Weights of a small transformer language model: width 256, tied embeddings.
MLP neurons of a small language model. Each row is named by its layer, matrix (down: output weights) and neuron, and shows model dimensions 128-255. Each number is 500 + 50 x the weight over its row's rms, rounded and kept within 0 to 999. Numbers have three digits each. A neuron's up and down rows have the sign that makes its largest values positive.
A block is one neuron, or neurons of one layer that tend to fire together. After each block is what it responds to, as a language model described it from the Wikipedia text at the highest values.

L8.down67:547445466461511511523509456423523436439450494482411524455442487413467549531414521524545490473550540498557506542447508622505466526578531596485509545554570596602517505465363517427548490471518462459475477465474498575438495558451548504420582475481524546452519474529562577496478434566528496579477492514466451500549511517474433481408454513472522491551478620521454414571490510457486561560444
L8.down105:398511494541445478544565546475387420537518442520433527512513522484439432499476540555522564557466477616425552569455508530524488469507576501494544569408548433524527536466510622458463481494500465628522542524440471627537539410438522507521585529488533473494514552529497539514425447452513465485524584490500444508460468583527524499493498514421473492422558546573453517452562510546477477477415
L8.down242:582517607521566481516623520593505481513471417451531415537538447552426465524596516547590517531366453531415525478492465528518498509512558475564575454554511539408476437497609416409502560484397545526565461542554504527555525496540520487524575493461490484529469459505542500481588506528541507453419575550508573444468528469514517537414553500525479555426498529499569491447478643518492499536549
L8.down265:519496493509541574526558488521513600434560538449510526511473497520456533485509445473588470581380511461429474645520509459592528514500554514443491423487582474525492472434488467490395518462432570543532483549526501432554515456497466503516450455563567418533471557549508552443498503538592559512515497482487510504513537488453476574422493509480415507452652618451495478474570495486451524434513
L8.down344:540502461494417571515513571586471514497466435511413536450608485397502456528465511471526501519613574508571490432514547445518583517480533492516438496438516517453514472487478527454494572446471490518468538446424557514488480489480538476422573519570503546405459470437553426503466456559432392498563526475547589624558448527461517560537385546539550545489488447524513527416552497460525467447507
L8.down416:480477517518585529532540566508502446445548503467524477564410409467543410503500470577449554414416525479478511562595517483444517506500507481526494567519434448538508516414539488537491481540445442434482415540531423485457486538538519433447468618510556510523537474553555416452513424507575501477508408529482526521566515468461439544462470551458437613414516580507442548478467513535560591583488
L8.down591:453512561407523525579534495521522553507521476424498490460517407524454426486454506377624589468499489538524496455515511536593430487529505421589572548585451425498590481545511500479508508524509459549579503593526523479474425457550521471554468482486412419480525370457565527440578510508485503452486555425495515393475489459508523517553514464430512512392594463485552455563546501615587552442507
L8.down788:487480596523491521501553467577456585544479547496436583489486463599574580508492533492553488434511527473534475482499565487526548446503512423634496544500558485498439424450473546443569429509518500458447501563440513531563454567513400520525466549543463460538503495496448470557524467455441451624490585570434499505548466411489466495428466569453556535532585520438546482509526549422517496458443
Responds to: Second word-piece right after a short first piece, usually C or c, mainly Cal in California, Calgary, Calvary; also c-and-idate and Che-v-alier.

L6.down69:539472416445504512558523566524560595489483500523543519529501422508476524461516491460491495496462560456495481459575473494596501454579401559463537479467588488484533515487449529596445554502500420492466508460499569437557494523409529527446400602516553579570536577499544521507477549543487510472460472532466533452502504464478537527485432546483530496535457467432458458542578561555571500499524
L6.down210:467435462438461509540501509438500524422567500544503476534516486458530533541488415493501572499446566619470511539480511485454584531406420531451499521486577497531492450397474401479507571542520449437507501485398513523476639633495468552519494576564528506528498446461535493481501509452519548508520528502458568440518553457446447474519485506597546515434516441499443409447482530527602566435476
L6.down764:469521520486550417504515459517550526434476542458482438514480376528448557585491492498494573466436580431500422415479495529547595487510506515579501493537572478497478471515465457524473551543377529460518590476527580514439529483469507541452387555503530414498485499465554375466506530425439498487548505552523512449520488515595460494476534421487422532442431506480574514514485658530541506428539
L6.down786:501495555596490513503424570580443487527597540485531618480459511514517575456456573520454588550524452526493493556467478458474423390509481547508519460501484557479496498534509467609479530465462482458563456473533453441446520571496557484501525433512568487530473533530472469506490473547609562561526592540522589541536504472543486434448487594522524567408501521460506405554456526448493528481551
Responds to: Short middle fragments (often "m", also al, em, az) inside words split into pieces, mostly names and foreign terms, e.g. Him-m-ler, Gy-m-nasium, Cin-em-atography.

L6.down544:504529487469515424602402472516560504491527549512475502480495484407475446449466464456439505486473505485475511563501529482498422476479508495484452532599550447463478408431484581426426540472529495515399535515505516503485581385515438579580519528495491442438550406584507413457531555401559525480457582526516483432489524511590528503505510509528496430453478550561399446495490558441444553499531
L6.down558:430469442460490467535553519463459548509551468522476462498508462556497515510492461480558521521455584501485462461480496533595462553504550455495472480449530543569442533520523553480381417473586542475527452429495596431519426562561586517394470478542511672434516478592481590528467558518474482527506443442433489436481456448462516466411509399525560482448577476517501514463479589504517514471578
L6.down625:505564491484380505595522483511496480500590553514513543491475361615580543463415467468484521406558449555558518535513497557604512558501513488549535573546453486380525479488481566324417482566495472542490554522475520565454487519504523556498472516479554548534589498413492444444597482389522452577481552469465546533496461552598445482457461531509473495472530504538519401538473529454551501447453
L6.down790:475552499554555566541518517527470527554507499519475549461471384548455514495557440545501424441462467547531508591438534497609509581555495496509476500466569487600509558495477531423411436462432517542510459543567448411562573543535527470502445468522483462461490478526455546431528549531534497625579563540444465404567515447491472472525604535583392534512559473445489469548468470542428653452491
Responds to: Inner fragments of words split into several tokens, e.g. "ough" in bought and roughly, "oin" in joining, "th" in monthly and rhythm.

L8.down1:492466535482513479520369512484578542431542533521469543549456537583529411555471468457422489466481540556441612490479498445480564547497499441682609493457422465463467410469519619463514579628492544494528465445453538463423519484548498527501587502558462480485459447511497420513433533434523556487533562483494488543506533456485534482494509466494546506560434476465494534440513636545416529493600
L8.down156:473499462558570547502527546534558505545482575461565433424490428463525585425601505437530466454400511501450458485535486513450424438427568562406519552536393568547586507440525515519528561458417569474590410430515445505521627455540560446434542494581459503517466471547550417522535535405519467459443565476562439450532503420447530513430368534517426542434535464489465533629515431520547492531398
L8.down456:311616493521557464505497575446494422523486510567483422408545565536513627526491500519511500478564536499469535526481543555458507540415420471465422520494517570455544598460550509494416557476539447544503519418456438533464431508454457514503547527533565515540500533551465540398447474470383477364532586562538537488591517442521472503565523480628445519438486479451491419499483640536477545484606
L8.down544:424445481506445579416533627431510557437550494464380468474522439506532506515453504466463542549501562527534541464525542494465508576455552572569505480474527548514480532530535417474491470564486484468458448480572521473546540533529530468512451561404502416449573497539538546550477558504476435503410534490575599501509424487518559468478450467450510518423597471512520378551506479442377458467542
L8.down684:489520595423521489504593455470531529557423379444500454501518480507454498429477440410521433449507561506548489425558597536422437595422469485504450486531532418457497446438580438507451517531521530456446488518497567482553492613530475445491465553460514517474468466415440534510476518494591525452470467537532524468549477594469537538522520489457503534356550495534608506508400592479541468469552
L8.down714:504562516437439494474482488453574445528561499450565496539458422492539511557431429451472495505379508547509526521531539454507486521554523499493456502538586443424566516498539484491532509477468516558438501497569428460461569540491517635489466567488536483468584498480465565515498504544444543448452503487463428514460498412526552489456471581464435461502542502419539394489462718564427561509614
L8.down720:447441429533460532498521518539523523555455555561485516557539531493506518502486449504484532516572520475457498428532500394499526492404564430498448482609452461484383563495424441506483596501586512502491454458512533542433479462517536490489536523584495436440406504480473622520440566453396490413525454498477558507542471433542416456535472518486430465441494493519520557511584543494450418490603
L8.down999:528570459491480504421464548550524497577438500563476503513567621519532563470539508574476468450580544501485431492489518479411588538440465478532456510557511588390542557486493493517602501542489505477456521532466390502542571471499424502511562584464548474510554522585472589464441568547577559435522552519477509498473421530549519534523577523523438477474504487475562496364575366475510537464413
Responds to: Middle pieces of words split into several tokens, usually right before a suffix, as in estab-lish-ment, requ-ire-ment, repl-ace-ment, and dire in directed.

L3.down94:515501570514405473460466569546450474575490418448473574447492448437436516531519536613448541487523465538555506538438436514491595494559577548509564510531352561420579508513569466566550548515465544514499489522519506587584551426426492476518427477496501380533429471454457442471562430437450575490444462560536514524455536527418493467570532587454593491562406513458534390520413469545579454513482
L3.down850:429540517541429450376418481551559541486480460485443538498456524492462511474524443517513575566497613534596517398598479443571495482574555518434413496430480505430547560441461501515540471488514548534548502470487561524533542465442546494514507383523564465495488404518488445452553540432437534418483484472592547551443515515510495458543580479446526487610509508506425490393516441490458508518606
Responds to: Short vowel-led word pieces, mostly "ur", "u", "i" or "ri", that come right after a word's opening consonant fragment, as in s|ur|vivor, p|ur|ge, b|ur|ied.

L6.down309:413436526579623500468494528521463480521518619513518497377440557481549530558551429521562472396431506512560536527551510492494447496539484471565492505533528492535515412543530532506500563588458476486520514479583543550558495445493553599425498531567508501393507495437484561442527529515446568532452399544543474483396575384500461577490447580474466482533460467567466449612527671520432548438616
L6.down437:444455503501535660516596517544492453577500506524508598571549500457578388540474472433553466436503597465462534498448533514509561484543542488518539531476598491444492537481496544456443454491539551517486520537503450544486521484435480520574425520594495372534585496523577513477506556522475499498514373453491453451530577564515488487565433494449480528495558589513550564520504601459383528483581
L6.down960:465497438552449558471513504596453444519509445497464537496504447419578454449482505521456497503413453504494466475454532539511506610469492540512525429612549464496536481476541504540486440567456598524454614535515530503517540461464600401494435458547474492463463475410533480417540455538532612477502468540524476451476440485525611474542480470486414425536560452510502495401536541501551514497587
L6.down978:610439492490508546494510489560561414403451514537492524503436672507474523583483479584447473386553527476507549573457486514488483473560528563468505438490439525540434413503458472563526502594430468525587502369479416544490533469458436530449510460539517388567543511533562490497518461467511437511635445534504504434526506455555497464534489543468480561617462553558504484522449499410545499528508
Responds to: Inner word pieces that follow a short prefix and carry the stem, mostly "end" in defend, attend, extend; also "un" (run), "and" (land), "ain" (remain).

L3.down401:493527493462484462376519540442558520437602448508541481581518396484477490551452559454501523488519471463484567545477471478435475486505451506559453462498415444475475436537477373481555450455395551428463533547499395498567550531480500441451492541536408550420518508460532475469420523552473519504433439458532466515567469525435441501512556519444591464405446528525443571549600453560530525429494
L3.down913:555459607453559445532408571450487548423460420501441473558447479542509508520515543558451516561483399385594460530508472515533456484544504502537560532490575454544582474414416445520441483509504505432493438567569564459656431539464523524472570452496545493434442549526510440522511487480548549456497473569488554524438506472524488396505528415505523481540490463526486569582574518464563483485521
Responds to: Short word-piece tokens in the middle of split words and names, such as Ire|land, Ant|onio, al|ong, Iv|an, in lists and infoboxes.

L3.down61:518449487505504544460572461551516439527468340568459535521472561430485496481512472518499521542529411513486483456514559542480574517473569577469541584469597438620532455451516537498539615536364416463475495534474477509499478478525509492558485606579569505516440542559538527526478616490515481521492520445429376394562496547518527483521424564530452576421518515489487449568457555485483549478517
L3.down960:507478514473524444590514554499501472519468538596380549467446508486482438531453522528466499427524508503482494456570438541503463539523484417570566553519332464549445450491459491496457450519534505417527482459521551530535474476559444547498459491539412460492521433547501478575519508429565379535485439457542492518493536520396516497547421471491592504457515516546606476567561604549558472471575
Responds to: Mostly "ad" completing head/Head (headquarters, head coach); also word-final fragments like th in 19th/Health, at in What, ad in Canada.

L6.down278:549576467539536490513459491544516466503556576441546477536466481467519566502585440486417440541395471428554486507531486524516431501452535457476472453444499602482435486452518400422505502571595488527516520534568460492595501511465455617417520513422524565490497499413478526386617528484471486542535500441544514459483490550482456526607491455525461480395478524556548463581533471503541525528510
L6.down285:526473533543588564450468532560510518489437554393490450523498495495556450489527572409403454508460502558504460485538489462499462525433433490468535456439446444471520432434524472466389580555475475501512455516447479463562481456588486509587561524493410510536536503461498527555537429514364529522466499455462511503538531469550504484574445550456544459406539561473408503568471437482529476536449
L6.down912:495460430452545487557545432580494429585425511540566440410503527486469462491437504434449540502524547395645548460470539508585513509486537432472480505541399529510446530443504538470538481560509461574517509542462494397570448439476504540539567534499471481559457475484553500547496451429550404487482488388471555502431560396490467522529463523511493487521478453499494406493560470434456466524477
L6.down961:496517489526522452473550442610468449428429530517545541497482512519481430474503467509433496440525545467572514494516552542586466471557533433587475482449470538485443509581565507499575477603611497522484507495587572472599503534591581486439540544509510498499432510519579525464601463514450447572446453467553531430451506509458438541531440481478490499509464473541407496473538415443506439563495
Responds to: Structural tokens in Wikipedia infobox data: the degree sign in decimal coordinates, the ite in "Website:" field labels, and line breaks, parentheses and braces in list fields.

L3.down518:500501518478545514375517538408531625440414439459405476407447466444441497511522530500568471502518519457473411530587477490558485540512559506487503554427489454606481551470529514485521509519442429477446393553565507542552558441477463597492544457522509421522447541526562479487462524515465439458516438460530491429503537571478462496526542540406552460479432593534592516589523602523453448519557
L3.down880:468501415484512540434510498525547529522368502515424508582446532543607467587505492498560544520551445488441458490611458524545540504572599481375568595490560487460524503461433384511531496485515515489504515617377583518473462519411467509530569500522577460442491461447529528500482533483521461513445440478523504443515598470407410515523530492494464380556548500505525497536492478508462541453583
Responds to: Word-piece fragments inside a split word, mostly the letter v or clusters with it, as in ele-v-ation, o-v-erseas, f-av-oured; also ign, im, per.

L8.down19:511509500518474526434478473441422531508477428539529459501528629581481485528385489558499504578498555523507494532468430494502464424517578509482501573480632533567616478513491460473467518423450511476539450645510511447516621471453438555520501468551528464484471579487511496568537502507508501582498495485438528580471522493535398490476529532521453478525449547442452465457501623548524495533602
L8.down23:449561510563563445458498377457486406531498480515434507488540487553471544427461485443482444492398543588596546531543474504435488563477527577524555470485439384588582459546456565565564477580580499500552446561605516526499563430531442509442524465536522451438514474503485532470449478567546505457527526467482470521448552440452529503446460449471481507516526512594504510481437567481447496529548
L8.down36:486445460488368573509430491442606406487570528548435451479449506452525490584479480535483517460470547529537505464540520473501518497431458510456563485509495497455578498516607571485563471430534491496519518556512467518448464505510607604541519498489563582520505518514517480545518535493474516508381504461409542551509407444483478420435445572452525480479545463444501475381525416490569463427489
L8.down243:579537489562534441430420412522508538580550450458483582577483521449542582481530461435578515481557538514478512455470602523477461512548612515420500548520589474551572486504458525581476509518596420513523517512518577508532502430455502426587462512578513480480477405479432499510465472497544443429550628445450512447510533383553535354483434565464435519545508543495539507493426643499564407534561
L8.down259:493535508446477473568431503539525486467444425469432562511488464475397528582478480468426477520481537518475529505545591476493528530520433480482522452545529546495418409476445508472616525539426375508572571454451523598469460519432483468471378499537480478504495504515479544572500482527458524462526491555596423440498538544531443488540488457520463492511522462463475553489418573457511466448591
L8.down307:445586486544421490434419509547488517427549440484505445491444447534562506523487393521434497512433524460521465488440512431527620473518527517566502526460541474436560492513477503551584504544484485562492491519605366451469486551534516501471458527509430478567517425529480472405440546412499550606573585480538508476542549363522517477466536560532576572591507460514602379481520511501557546536532
L8.down641:519445538472508466563449531542481504527536423511561543523444476508550473474460450462444402602544519552389548544509431477588572457607668469476556466566520500478513494548534572475441483514428464468529520528455473597551546455529464449585445471433510376404564482423531508483553410521474469554504549493591484465465547448441569484531513474493445554523505438503416584396417598525423453570538
L8.down847:533572559483447553380524576434513444389515494443468437567435537502467529567541554459519530520504524511517474495517487508493590483585492510470497456514441561554473496389473556448481498542542600477571514490568499464555487495452538492575563458481427470507526555478481501558410527519547497507523493491552492581536353533561553460445487491512470519477530490558522512499443455490583564537627
Responds to: Short interior pieces of words split into several tokens, before a suffix follows, such as ur in security, mer in summer, an in Hispanic.

L8.down61:468537518476476533546471525446431517497484515523498475451417478509408500495397504527550496473595503529504489524589472453563538434562470486492520511579562482568510504484529499467508499479501471483469474443448557486553426528544525556539354583546504530374504573420530507585460444492524533550497452488476476531565485401414553521476488555509543547450463553464548548503470534604622528450530
L8.down100:441554501486457513426406465448439479464533505401422510427469568517467471534455480499481514540469575546427398505485444449632537438424567523529481558516506498561412477572477579476476520460456495455510454491457466457496405549448465435475552446535519445437496511452527448438463502550535432528534487461482502477438532490567563447448494523454509475565505546490553509554542591556508548457637
L8.down133:584633488442463395449575534484482493464436531519550467485497477531489514504570584497505513605464431530509442409551507464511516476477578529526502553546534504461448506494435614441543526452471556432551426459431460490520453443583552517437540568440509624466466513464478401501552493475468553469511565434441446539481487468508486461477473491492480597451535469569530529493489602590510492400504
L8.down187:465495529514417457519465597466474514530549511541468446478434478583453560465553494555502484521495550529478467379483536450583534604503574464498525524538446467429505490513489486474508582543644488459567621599488558487577558490549550439507512439493531429509479564458615510516474520424513527498579444531429507555492445528604482522515426570382474486511470470516487472528488481558551523571442
L8.down239:506469533530551415496484453503485493437432504494492534409494416513426523541512524571551508483504436405480564525605437556538513519478480459445498407496505554448467458502521531515506504566519560510564622457492485498493462465462486537452459478427552482545424533491577519496577528510558534484530526565499644446467435519514559385522488582482524598524550550591434476522512423516442518539418
L8.down348:547491411538381498430470476414515495499547474567559573568480492483518524478483488490484402523477503495532461437509538457480526502472478438539546493528469489473587524515537498523552514471535487470579484553506501489557493494491485534440506519546566487380450492478635509560448500492474541510449448487514501571546552462495508495456483502502518548528496527510546442531562657498474395506783
L8.down462:546450549479440470419411524425452557480428474513507477587576453526463526492441472569470448424452536534485536546595583425520460431416447437463535525446492630477483475489500521534546571499630551484557497515477490511524480549568579619508464617524450514526510451506533474560490545544461459533505430526551484524497575461484539463542467539543542494484559484547428572495640533523591521379603
L8.down504:582489560501515557550458541499510506490434418534559477474560480459485489420502410503544435530583440520475506466467555469578523457511511420446392414438556504475507432582573507439447517487552521522535428499443540531522542504465460457592478542536515505507519579512501494540542471465460515456542499473464512470457542501576523394482452587502468556457482583527468539533428653477510484616627
Responds to: Last short subword piece that completes a word split into several tokens, especially the n of Southern or Northern, also Faroe, Korea, Lincoln, receiving.

L8.down31:544565521460531424523505520545535585503481419486536505590505564474412569558449563546517522483521461465496506547488481499528472416578544450512507582515406593557491535578467437564517541525546530473490520560531607476439492520414548525579438489539508482550456471413445479595475503436484506458468456458518448466457516386546516450493513529509583486504567485466435544561463435555533557414393
L8.down254:469525518552541419524495482475482521469480476481540505562475543450398552466558520486471520492445554528496465564525473438508471507551388526462605529525443504563570562525480399530534554553545512478538438516577599534504475510499555453483471557496459527590527461416575528457467515527585429451479505421518564494546474524570481643490405428541462451526577604496563571549532576576518513494478
L8.down335:486578527463473465452509548522571493593503493468581432568492586506499509506463494433493529439474534496607412545533521491510464481537541467467531544517567612535574452465458502447484522507452496474451555397634423512450562470491497484492453615531531408436432397568604470527411528377543470573443490548498472462488463540509506472501620450431479532537454458536543497549486554409442476516617
L8.down387:518498541440498559400521568485568534499480415629440558555550466475361598489451530544483486478516511474567561427467507399478448459546563485508509486475401558510519554515510412533562525579548530599465514513511498568523489535503555530476490511535496537465448446567523615564415549444470540503429447475534459469475543510514542532478495482493514531593515448549576445493580455589417555455517
L8.down554:482583501470539532491479576522467590498446509572492444599418635535487599499513581526545534522478490451529406516578544462517505537548559592499480456511424603504355546474504449485538489513526558565584575523469508475410502525531501440502477493423504442454452477528520502481478479488518497491483463522540435547462544535503427509471594485507538546479465521418470497471418448501425461488488
L8.down607:548534486448481507520529477549500483497547509576448480438536529488500560695481514572532468623493481503461508485441524502546555524433516527534413507488480517479599502419550525478545514554552527501494448504454555503548509451473528556496556412638461597458519507408500528398509534500445562490521505440474439485545503516479598496569582433484501529520537469502458504397605469527514508373492
L8.down647:446514456576442526584489506466514587516500496561518541499524480479541475516424539530399473419535496451453425480397532467396405521544458495571388559392545512561557489552560569598439460515349482541476404416553507578410536526495546481541481543509531498543439535561558423465449510460518576445435488452501491588450523478500374463455542433477550481486448493470586508553460522442519530528500
L8.down685:420390510464543478484491542594429462521514524511469497494489556473437515550532483481474491570572490529561442505584393503549490530442503408579524517557556484549462427572513507522489628522474504499500487544617444414557464416471420480534460444507568425535446553520520492463518432507480479520568472520501469479518481420624574531455610481429503553457484547425456467531510394505542429524372
Responds to: Word-piece completions of field labels in infobox-style lists, mostly "ite" in "Website:", also UTC, Family, Area codes; weaker generic mid-word pieces.

L6.down239:541511580488433458517474533619526405516562535564436474494490445470537560551458460493524553537548550525465468443509515475438487478404537563500509597555555471512494459480493542497580517478566463502539471542507472583514453497451510487466513419559575390552494522544479469439397480556582568437616411555526433475479418495546563416521458508433531501448551552609462561387501628455528432592569
L6.down295:449506474476530517473609545461548439483523510461498419603422568479491415517504509488488543541504452538586490511579522461553534537505568486515406434449429486534395525556601476506496472458559436592557479542457498533537387472431606489548500518400529472518553521545485443419363465569481561489388545523523445564544512507488553591601513513478578439469525523517452481545508489505544503448501
L6.down385:443503506473554457505555513526541515470544552570497498511507462396524486571434551407478484592418482368368521484453543488582540448551559581484454472555509446524561429389564398401518495549497510505493529491534522474514511572503474480533470464453481458498525559425445583473528437518539558508527486565471464604511369435592515520468533518522477437461491503434519509536567592576541472417508
L6.down905:564479602435467477530467539428591448507470384480534524426488430506480502580488457527481535605556486406497499468508558526539467525583532509480539438537549581360522592433391444438436492580531557458503502465535446534475491478539590461485480493508550528514416513543519501572490491501484548496501345472426496538571484493555540520468553506537532530516518537511565499512469537582561558429595
Responds to: Short subword pieces where a word is split, mostly " de" (Spanish name particle, or start of degree/debut/design) and "n" (Tech-n-ology, run-n-ing); also "red" (occur-red, P-red-ator).

L8.down9:524489459534371463510425534428486512464551549477449564605531581495581469470541557498443577437398513466423439484494466445488501487468386531434530476548492440510514504477445502442420494458603483626500423449424516445472452444548560523538480590531511553506511481593523473518433547510463541402535501508435417419496400509505509538500433521515540544469449448560503480484582452455460406538547
L8.down136:592577450480559477554507419544537513500526568509618487489515428427516425387509443472510447476492495395456531593413411540568530550564357501449542472432567554486525546481490594423504469458478476454441534500514497539499515495422475478558497438518576458404492499492600518458509536512531518523449440522453537430521471522518522499576446524477485535445492600544431451494485588464519447528605
L8.down151:470544511463430595432441507434543543501545501534601481628404549493420464505445499561519565555554532517486524520479501427432465527516521476462497457468388607600417508392520490476455555466494528540553493511457543479482465487469521530454496425419497528462483525557626496476560408544534482540502553490487541490525486548432407532510467493496460424457467479513501522488504447545531516448472
L8.down178:438491544447445500599509502500489577499426481546544598493627548466564541441483473468498498402501533429508622474411490645484455533479473453466542502543544484465555558510488562426498409573456463570496527488486519572462536559520576496521450540527484545477521445536390491551427483509425461466458503549462453519561516491600478418454442530447483443447452533541514477529479522459490435545660
L8.down272:441580491513525479583527551465503517527505550527494474508522531566572548523462471483573470450467507451418513538536540460491502554521526523463469484591469471517543558503534518425472476517508568517565390512558365497478553487605519541462483511498529596553566465445495505467585482540496492548489528458484586593554448524555446589508425559510494548469518505480529459508415370478486541463408
L8.down302:547510352453559578509452501563519557474409445380522497463490491441506481496547513532501533533415452482475565577522485492539446506492500462473461459450489488556505562426524597491497538588492422440477520484520482561560575496482526434558574484561430517434491548557458450441571479561459508499414582473516502490487448523479482562560547522560398504440477516472394602556457469518515553562562
L8.down580:538545504464606482504461453476521500508460573473522528427478431502497499526561474391464517488485528538547474552378527577534495517563527474478496480467435582531571447429499492458553499513487495445524473502510537526535428515389464518506583442593542567441470507519547439512505554524592514512517525500478497432526556476456421529439454512477486614528539613635489475475427604515546533467692
L8.down1012:458527441511522497509468464392399535499562455498466452475491462477529525515474505471572613464450530483538491464548496502536554501452607518409494494512516562555478519477600556528490434497469542572416537493462576550490540489483540518551514539426493509452558586451607426424511511494552531404508432466554494494485433579462525454531466488440480572485568546565470589459475528591536518514623
Responds to: Final subword piece that completes a word split across tokens, mostly "-ion" in nouns like eruption, corruption, inclusion, and also -ent, -ess, -iss.

L6.down123:452529498430458634474471494380508533513360410461538490507558483476441514494434439451512480454532502454530489521494502502376443511517444424524555543398576455501555525453434420506567589498457545504435476539506578535451519459430434472512492458459546625447505515501503496426567570491502490504504460498513470500508429445546478496447521437411473468549448506341459517503526519570509410461485
L6.down469:472447552566481473505521504443452503559451544503579536473532469500508526482484515609548489616482539426460462465457438445433518472603543604487501433411498364443558526492501510575484612443409517480474495459526493417493542493420526466514530515589459499493464479492498445503630491478342530461517527521431500559518474471450466498475525451553497453441513538485527530538494469505480533452526
L6.down507:581530486528411459459436422577582547468495431457583538534456435521513510533552484520507445475463518490554538371490538466494494515568423389539491406490575533490482539597463511482392458491536442501531464452458479484458383597513581500526480447460555525494568505501454609543516422541442570453456483554498604459570389476478498455520470521517551541533459575551626552552505527435572544517597
L6.down658:438470505531376429473497522478408552454527486571541428501549498482483565417531467425442505451492458543463470470391551386448527534572616517592496473452475422533508525506480495551508503471501453492557503408511481467520563554535477466571445503495550527464505417507472438413473353440449538405392441478508497530473512547525464526512434472491518529426510514511457523483438572552535493485579
Responds to: Later subword pieces that finish a word split into fragments, strongest on "ce" in Force, Alliance and Commerce, also "ip" in multiple, "ure" in feature.

L3.down571:569574528485487516438379464484534402491486436500565541454429521409484455563447505522480486447623410502548482442476540529454496475538530574547592490546419449438481513552545527523470457491493582467516523453571608590465489556516489525565567590437489468333529427573440507443611515542510459449495515463518613427513530480493549500523510413488531568560469506521594498533573421427420482517654
L3.down866:497467494576486486431564511437509445403508491533540449551448531474469450526499471541492477545425498482575543493548471586484499459514460490582407463484581586567507561512443516515438602480455406482514496430442447493600473484491440443563461529456500495490557524515501526537518557457484539505566560456509622544470432481491514469618441482449463514506455513509456527522537379435476453602550
Responds to: Subword pieces that continue a word split into fragments, mostly "ion" as in vers-ion, invas-ion, bast-ion, also p-ublic and T-im-es.

L8.down14:520496543448450473546416559426519539490564593472471485491529444510541441547437455457487550571502453425384497525484585492584516432534530531462488593531451462463494508425517471614508524510501527509557411530453545500381512440586566470511474513521542522603530530462511437502496449568437536607546498502500475473489558392533526472451574498517460516484443540533513470452408485535417414395435
L8.down24:501479463428465519515520472512468472460498460534484466410473491508574593477484486598564522570477442584431487489430642517492520498493504468567519536520472516533501436583458494503449562489485527500386533483431518495481508530450473437560591499479474552443472413554524511433522553536455512432525508492473528451556507524398460430446489554452511473499548594537471619516475456576508639530404
L8.down93:474473519483531551466484442421392468579539466500446488465417415507558529511524537534515484416464555537475412487531488449482516555439510556466530530475476474453570550503569472529548571509609442502441372540464511492513453492556489461482480482518575600478531488514444547477551653447556494494377473481389467437566500576526488507456480446475445471447496418432478375479482489439489563399541
L8.down446:446494451497531537474528480558433502444437539526455462587486554524427445544470532473601515504514596621610553510486469591531446502525539544454549444518524526458469441568459570504522497519516547579489577555483486425433535437392548432441480519416438541563482509523444507380413470537452589493544482540477448529515451551504505518510528616558479509483536574471458490483537462518539498440435
L8.down458:512425475499480474445550500421574464556562517521604490476522473534495502497501509474488492538452583508495539508506528565447509501535447460533471581538465385477506440503355545550563488475551371438527515538540538421490477532592445518535470547544523425385533443471465483455527445558528462539471496501506540428477586413555474477539429478469450536505583508444568509513460463579526580596596
L8.down737:424447524530526486435432564579463479551494536467414445439440448558400521508402577549536585595492480491472525494600445378462548526523523483478564452471471534544475535481495561401543558512470434445491556462531551542496384547541492474457513438532445438468506560530490453525544424552452499483487502401489495512478377418377543475489525524423600526456521504532471580473578443628467402458400
L8.down775:598484569562494493509484472419473508478483506576489470495525473564493556520596517555491440461454427494472419464455579506548534467542609387558502458464532519509532564548553561457493495500425541528450553503464510443500446483504492554516466454380450554498473406405459484499457507418477510517551484531470469462622516519574417487374501431485561533503517463579441442481391338468518520459371
L8.down853:511556474457505526505494504409562547415462488534481462558482474470516430449418506646551484539542499469400530516546601420489497539490555503588456451547463507562515564523555521516462513580498518552437428460571453516477550473548489533505601507500514390433497526555449490463478488504428501528565489506553469545487564464528646513449520490553485407540473449536489538463475558497504529539540
Responds to: Second or later word-piece tokens that complete a common word split after its first letters, such as al|ways, bron|ze, he|ld, al|though, al|ong.

L6.down114:455567563553533526512482600452463490467510516475481570596514427513585463578482389478469467454518486564504504466560521452475511469472493480470499475499518418558426421455468451456476450557563505412579443576521506517556566486482570434541484523573544516428562476492553523565475412483428484568556546418391525552447594480518467466435509434509507487538500551440450515489507487475535584506515
L6.down530:467627538542538492562492441472440527491502458528553481489601479411550515531470437476460492449492470503592481471472466454486524587519486428468453475625453434497460415440497462407459451460458505536437547569492511552455528533443444452477496411477562547515477526526531639486521474478471544372555452510591385432520482473529483512415500587531493506432451546566514538573498596455529552602601
L6.down908:551546540517471503451383512472537560398489506538585513446446491512493377488485529472543524599492504522510501450501455522476557507594582480547501525551585472492534558383515488521508516506383372523496533502583536403493462537512520488542505490452496496448523504454490524461510416460531516394457526564534486500501522501565541385527526479544509519515526502592551475505483645516530487572650
L6.down957:483482468475523489432363486423586563508492538570582538539501418522522593520478496397492417510496470483477461502485530513491590549543486506376474465468479509486514549472560480391561453574410448471430490521452492464493490515541416497455510505502567437418465405532501519469532466545570598552480376465440402505511509501429480436435469548450548483547490541496627527574476594496487597507606
Responds to: The word University in school and press names (Stanford University, University of Madras), plus closing pieces of split words such as Commiss-ion, indust-ry, Bra-z-il.

L3.down869:387421463467532464431388529620487509560488475438588509482524518491535477546490532485466525488598532499478511552437490471487501507426527589529513538435516544459510449498448565422392645501501391530446500405430505481476501557511498500565439500601495466415546495503467474445453612506474432609464650598519553454486550559529484585536499459545508429505357499460495537430595449494515474402484
L3.down895:375447525464503508497534511416516592491484483437432434456492503502454550510485431452535544554511569504452431486554582496498557504440587617548553531457503491484518425526432514496469521562491381504482532546503526510490454456439486454469501574665512528436584545633510502519532539470451518515585589482450485427407566565595511461473419556426450448482478462549446427487409546448526455425492
Responds to: Word-internal or final subword pieces, mostly "ot" and "ce", after a short fragment, as in pil-ot, patri-ot, ball-ot, Sour-ce, perform-an-ce, to-ok.

L3.down329:550564536496627410447584492498519490522457539557412429506476495452542494373437427519520489512509609479550472598585511366429549488491499534434502477462480556574534507419563568510490464408428443520483495442425430566525530508466466491422495463555502471490486486501508497474504479580478518571459487489454516539574524484461533469523524450461515511531499448511383528510528569573547568592504
L3.down605:543508518544588430443539464474513419507476558559473423537445512439452496500464492546524416450535596456543473554579499413483514550473568543526474525442489605540518464455529506444473506460502499584514469404423415582506501477442531518389505453587509513498435475567534524564434505534507582576488523548454533561557473457493529484526444512426509487531490511490433535488555544537560496591554
Responds to: A lone "e" token split off inside or at the end of a word, often in names, such as J‑e‑an, Dan‑e, Airborn‑e, ind‑e‑ed.